Part of a small language model's weights.
Size: 10 layers, width 704, 11 heads of 64, vocabulary 8192, 66.1M parameters.
MLP neurons of a small language model. Each row is named by its layer, matrix (up: input weights) and neuron, and shows model dimensions 234-468. Each number is 500 + 25 x the weight over its row's rms, rounded and kept within 0 to 999. Numbers have three digits each.
After each neuron's rows is what it responds to, as a language model described it from the Wikipedia text at the highest values.

L3.up2599:486463467513529507505507487469496462486493477520533499490457519552524527549515526490524470485467471469481500500495444473488496528512501481536471517471493524478489522501501524520484517491517552508492475498504494539477490498525466520481525517522554494472540495521548460511506522520470496482475530531473529507544516534483469496538485531549490461482494549530538475489505478517498536523495478485481521531505579473546483503458520521512531494525531477513487482476512482467535526523527529513506458497505493483523507508431514492551518495470554502476514500490495497494541472515474512497495472494472536518520502493478496477490524512498512475541507467514417464485493541530463521512544544498484515520501458447547522491
Head nouns of contests, leagues and events, mostly in sports and election text, such as League, Tournament, Tour, Festival, election, plus score numbers after "scored".

L5.up177:510487538533480520478540480484497519480522505492492467485495495525513484458518472506520459475475489486502492460502490472507477487472514496504444485451494482478523475503516488483451512512441506513482484474468530463476472522492502537501503489529522514465494532550504482501496522467450514538536495534482504497528494492513502549532490475555481504498483543487501464456468516545519512519546521524541516479486457520487502473518490484531504477478485523494504499510523527473511511478501515502523504523525457511494515466510485529513505529474507541464489517498496514490489521442502515535471527512436532530508511476494445504491478492488461482479523506553487507526481541480500521475495468494530488504479507518518467525
Fires on the possessive "s" after an apostrophe (company's, region's, FDR's), plus "the" and adjectives opening a noun phrase such as original, former, remaining.

L3.up2589:496518494488537557525518525502503518523472529489473518529476515470501494526518486502522479487504475518477490545490505494480474479490510461506527516494493490482508502529517465501513545499466530536525509523475487523493465517520485484464466490510524481498548502479510420477501509482469504486532547468553485496479489494478497510538488532525473465481489472533512530541496482487517454484485520532496476517496472519501518537501555486506501503519458492484473506522502482484508524508499519517442513488505474488482540498476487531439511489462573472509495481496461481495507511439503444480504501495498521500534495471436533528513503501491503437543478473519499488470507518475486492512445530456495519518518520505495487491
Pipe and line-break tokens in markdown table header and separator rows, such as |---|---| or the newline after a header row, plus repeated column labels like Apps.

L2.up2803:486515515476475470467552495506489501532507476507525534493519488521502565509465485450543514517506490504529517489482474491507465504512476503488475494492534501455478498445491464513503516479549510571456523487478524486475508527488520534502494507472533498451499494473479492489488521463504508481513499489498514511466491516480509483472502503498544527548543484567496493544535502460516513481514508521508522511477495487475494498485517526513516544504541457479454441493452521487476501479494550517507495492508491440475498475506555479514518477485494478516495496493488517479527538481493536540527538452555467504529488499484492461515492497510529513492466494541496540504510547499485476537475504505511500539517513489509491496
Fires on the first piece of a word or set phrase whose next piece is predictable, in varied text: Formula, Tele(metry), ° (C), ce(meteries).

L2.up2276:479493476481497505482553512536490489499491546490482524482531485473519541525515475502525502491446490482499531486528489511504509484555463477499550492482478528517528512484472488520518509486495520518505546476485546541518487468465454499481498507503522495539494509484478506517515489491434502491500507496555476509490518518472484481443512491496529470502480484534541505495507513515484518493511508519528514549480501516548496475503478538545482483432423510491503462469469521458515509548528510515465495504485515513520519501495538504485488545506505495500468562477519527517491566510471506494518470492511474479502520523510521538478506493466529513489454494535450484556515506505528517476476502475437467519465484513537494474
Nouns for real estate and places, most often land, also property, location, residence, facility, in ownership or sale contexts; weaker on slashes and word fragments in tables.

L2.up1848:499524491517499529528473501507504494480524450478469520512528482508540435476464482484518477470510513507487484512464496490500503475526518458498467482495487487522555433464519530482516531523450468539506467481494511541526463475484471541460536511519469490469530477511461500499501524467526548529533474503477492553515505499481525523487464487505489494521506517476451485505481495557532525510512497496514508483544476487495509505521497497519501509462498502501505537494509499514500502517490474449496479522508462564480503535497488503458533528505478549497425494526474494509536482466523519540486512481458510500499519477487467531496468475520478475525518516541553536490482459517505506491476488525482512510499489478503514502
The article the and the word right after it (first, main, only, most, Great), plus the possessive s after an apostrophe, as in Christie's.

L2.up524:585503537478495445428510509534485472525519524501468498471444487487523494519476479509491510491486531477499530531510483483480509490475566520526481491484450516517541506518496501495473498531450522477492512518463521519507499550518538536521523495482518518495498497490508552470485500537469492519473454539471468506510480503505537468492516484506519522503498490495520509467466507510445493534489531519539506502493406513485487460481501520515495472496479500500486524495503516516524492517507506498501512523529508475504491492504503519537475470526532483505482472553492483559544497500504513505451458522507491472515484508490512444476465496480490503477498503508519530554513466504505519500484480487466496497503537479511501525
First token or word piece of the noun or number right after in, to, for, with, such as in operation, for 46 years, with unions, and inhaler.

L2.up2292:524503510508484492498484502501514496547485485490466482480480477512525523472503505504522463547482475515499520511513524514477502463534507500508462484481490553492473561451470463473493498510508496477490490524494464469523507506515456490542524478515496488504470490553494498488467487506529481550561497509498487515493461538491460454464476486506518497499470494489483531425522469516475484506486548457524515517506541501522523487497487495483520488490541462524514471478477508506519496508475540450484474518508520505526492495501528499543486473452545522489490496469479470504502512476480542500464522518493515496551503508530529441485510519491513520485508470472508501486475489535471455478526538521494468525493454508502489489
Nouns for careers, contracts and contests in biographical, sports and election text, such as contract, professional, election, career, League, plus coordinate degree signs.

L3.up467:467482524463516477493544500495511480488493517476506524528465524559495551505498499537527525497476506536486545484518455469486487535530453481494467486536535519502498511543495531485515491514490502534510489484462505520495515528503445466485507497504516469481452500501485516492490505468488488494469516531554487516490515530511470531541540530457491507503503504481545477510546483474515498464487519499504517490512488484504477534523498498486519498509485496475513466516529466461519557495502502499491460515505535509551494458521523542484532512509510504504545507456492507523511533500489499483493515500509519500480528453465481470507547475467504486527500480491475513525540490508481475507497519455456464532506476499548474475
Mainly the first piece of a word split into several tokens (mis-chievous, un-raf-ted, radi-calism, uns-olved), plus slashes and punctuation in infobox stats, tables and coordinates (Apps / (Gls)).

L3.up617:513502514495497482521477515497468478511511503590512516555492509461510523513517473505488498507502462488478492480520512504487494538500529500519478501513495532500522508497510479489488515540469494488522509472493523494412451580496490498476517497514522483480491494503558482453543507481500518536497469527474520482449471458492505519461500512545483490511500495507487538534445454467501556514508516494503499486496475456508482527476511500528495490480502509507484547502510496513524530501485485479486531522501486540484487475462471518503484465534511469515518495475505475506473485489528489440474484525462504510515498469474483531521447499484475517495501483499496488493543477538522522514454547454481502523461534476494490506
Highly predictable next words or word pieces that complete fixed phrases, often after in/to/of: "went to school", "in prison", "with-dr-ew", "at-mo-sphere".

L3.up1514:481487494493492469470508525516444485517462506545496537500492470538518514452517538498467496499505469467469544517520444486453502550523502486533481533475466496483488519506498489516442542484481538498467464494443529516462497544505510483484471538528461545508532490527482449518483498482514550492544533460464486517483496488507493508470527498498496487507449508515482493466535511530496496504481502494492520457528474477497459471517489481538495484460501474485486500532480482495519504508519506497498510517514483511504516540531493543484501495530548467495503497510456490507469526457521516507505513534477541498510527464496452486500444478488505508486509427483507493464498498568510562526536528483526422543450523507455496517
Nouns and word pieces after a determiner or number, often just before a plural or other suffix, such as Senator(s), fighter(s), strip(es), ins in shins; also plain head nouns like color, land, children.

L5.up1363:506561561531469488477516509478489511514492505461532478518542497517467503515512450491508499527479516499491507484481515486475511524532463495544490528487443492551519556478488481487496511511495489508490465475495515481487533520476489504485471480466493493508535524470497494476539519494444526480497452484518487497466541482536498507500501498504556491465519523448484491483488470495503517501491508525496550515552509540537501516513518482492461525507495480540482524515508506495499539503474501472497459498521473519461489496482479499510555527531515477497491525508459479452518510511505502530517522531510459497528480465479456466516493508531495493493526466529512484504473472527509515487482487481505480487480544492508511514
Mostly a word's first or middle piece (or in oratorio, orange; r in birch), or generic nouns after a/the (place, way); also who/which, slashes.

L5.up1436:522476492494502476484516502491510479521523464463491514513477492525520493471455519471540434477475485518533499531509514511510511501530460492518543520487501483481486512460534467505547498536521550475470498533476440525459470565462455513494501487512515498505510526476499504460512537537491513484463476463477434458466527476523511493495536484513497486510472512538543473515500492493471491562517508491494509516544440498479589500511488511544500485498519496555495494476484527516502507436540498496480487505459510516528495458472497504511506509495485520490489476534538541488463465506475518475511504517504496517496498517503508536486544528439544542496531517495522527494497514487533457451507506486479504498480521532451479506
Final words of sentence-opening time or transition phrases (in addition, later, at that time, as of 2019), plus inner word pieces like c in inscription and incumbent.

L5.up709:495513521503520509525522490436490508510518529511466467528470501497484508505534510513469495495506497518475523511488538501559469505510481488537536491469514477499524546537495505482494472494496510533514512537463478520547505514465507502485494465506512473488486483509514533509476490494486547465464499481538523492487496499508491497538501487473537514486521481521542487507492535510517491493495482537480494471501447495522493493470518515499490485458438492493528492514515527498500521502537522521483503537543480472544519473508493500508493503519502499517493477533455516528493535466492511533505524484532505545520497467489545515430511504484565480495523480513470474472507500517472493495521494504486518528499487495514484465
Fires on dashes in markdown table header separator rows (|---|---|), mostly the third dash of the second column, e.g. election results tables; weakly on words after "a".

L5.up2686:523479489497515531521478491522446485505516481511538536499479504541573464475510518492501480472488499506485521525482519458481477480510477526555506464480488503473505559469529508467493488488484566496464470514481555512450502571483536530458529538512498492502502479531490490481503512486481475488474526481478491533491500462504499496483495505481499509532538551537501535524505492535476468541508463507550506486528486506501494478493504526553518468516513511501503485485480494496477541489510543504488535492521514494516524490521482500493484531471531533493525504515465513524477522467514517500503511463477512481511489520485470560522458537488529436496543447535475487501499489516506496521499521531492532486501504492523523556
Abstract nouns and word-final pieces naming administrative, operational or technical functions in institutional names and roles, such as Operations, enforcement, development, Control, officer.

L2.up175:504479496509465466503483511445494494483514507499502539518511468496507474487491461522461465496493484516497485515475517485447506484536488479492505547486498487529477492466524516458491510492500505486517476534532525530509476481437523488554525467475528515490488450480526532485460530495497482522519516510525462505526481530520505509502513489502489511525483506489497499467461459550486477508512518475511528493495493487503556474540517486515495528512466486510478539495498517515473500521487508463504463510484508520536497522499506511482483477521496538509522479501499537491486544474508467504526524478456496528459500507491485528540521500495529466539497494484472502487466498471507498472491493513516492477488516498508472524
Capitalised Romance articles or particles opening a name (La, Le, du, del, El), often mid-name, plus pipe cell separators after ")" in tables.

L5.up540:514508506498466465524502540487512500497549489513460471474470548474468465522514455496479500516546501474512471481519551513481511499478484427456497474501498468495531500504461515487453481518520521469513472463485512558520507529493499474504506522519503476507488522468530496501496494473512506496495486489523481519481453525467444531515532516464506510499505499515511477507517521482516472471523473510479568490470514535498457522523506493526532558509500538567516474525513538491517501539487546484463497494480516505518517468485496543490514537490482491544482481463489533483508492464472527484496477536490501500510498498451514535533490517497480460539513497483481495485483534508541468450521522508472543535478514495528485525
Articles such as a, the, La and Le right after as, was, like or be (as a result, was a shared experience) and opening French or translated titles (Le clone, A step).

L3.up1067:508516521520464535524523513509479456478528530505452502535476502479526520505508502508486526480529518475502517503505510477482514494498484508471504493444488506482479523467491524504496517512524532506496549495475545461538441546524466469447521549509533488481467498495501479517487463506460507553508528495476495511485480461530504505464553497509517499545476498478490527488521532503504496554513482477514520483460492530481499512510523496522471550464468502493515511504526487554463487507477511450501528528483504488521511512520466497471487491588532478492508523482479495450521513492509517512486502500542495518516492461523507495500475505532516545488489512504483454473492497489508487504471511534454501502497497515492480517
The opening piece of a split word, mostly "la"/"La", as in labour, laneway, lair, Last, Lafayette; weaker on other name and word fragments.

L5.up662:558472499520523476456522480508499515474476450481500511533511450482521496512496490492549519473518478487496501492511484489493461475508497488524508480485472499499454509491502473473501505540507530494496462530488484537499527508445482512496511457457488496515500465538548522496542531515473463536506515529485486525504452500494494532526536484522486481478524504502559473518482485541488501498457543492465522506523577479501526490480478534507504494507524515497512481482480483515511520500497528446525493512549502479498507524464565505524487464491521485496482477499453543506515469492484524516494463478487522527464480478493478466505547552502533443494502515523488493450511516516459513496519532529500495530544460522447490474
Nouns naming a dated event or occasion (election, debut, nominee, interview, final, design), month names before dates, plus table pipes and heading equals signs.

L2.up281:547536468460487515456511503456524496566457535485473472540515517466468509477515494531440480488489500507485546464473505501509550520506510509495503502441489564476472517539501499486470517479488523506478459541478510476515463498542505476530522497488488505482549480474496472486471502491480508527485482486462472527497506497511520515514502514520457485513538505528541512522479517491502526510488523516516517479526517499476521486498498580498519514476493540468486487477514493468528534524521481544511507517522463507515518516499542510482497496496498457480468483522489528467495469488467487514473505488524507494533499514497530461521494498512480496506482508511470516484485503483472477480517512474505517476543530479498498527
Fires on wiki markup (table pipes, list dashes, newlines after == headings ==) and on first pieces of split words, like vo(wels), elect(rified), em(broidered).

L3.up347:502562523506511539471474506489524454504520498486489508496493506515527500522499498516455485489528498496491534533514543492490507501495447481528495532479541512488521506484507512488490507519470505476454476525481507533497490498489504543463550510479511489490545484486461493492519482507519505480531478450477485507496548523518515487523498501489476498479518478499491484469506505522533464511497453455467488525521557483462484530468511502523506493524484473527516522538459517526489516519526498440518483509467454496534516521455458518490548534533515541518513489423467503487527513469506466482510524500500458535526517500504505521511460512493473452567516520475497529518515507475480524505499501468515535521503460475538505489
Fires on determiners and possessives (the, 's, its, her) and ordinal endings that begin a noun phrase naming a role, rank or count, e.g. was the founder, team's 30th season.

L2.up2732:480519500506565506456490521509469469542479493492546532516483479554490515479521508468506507497471484511499521487515490497521457520506491436518486484475470475488525520544446501495526487483498499490440458471461472479501483530486495496512482515484474529469493501512494501486489476543518520481521523483477497478492469499535510536522511447486477491496511507528493504500503486453481521444525504488473500549522476453507447481476458500480481509461496497509475546539501506479526505522482497514508463490559491515546511501477497503479493502492498515524541492479507511516509576473498517506475519509539554559494530520511429534514465469491494491471506490518514525454478510486495545528509486563481487513508500435493491514
Head nouns or word pieces that complete a highly expected phrase in encyclopedic text, like rotary engine, general election, geosynchronous orbit, source code.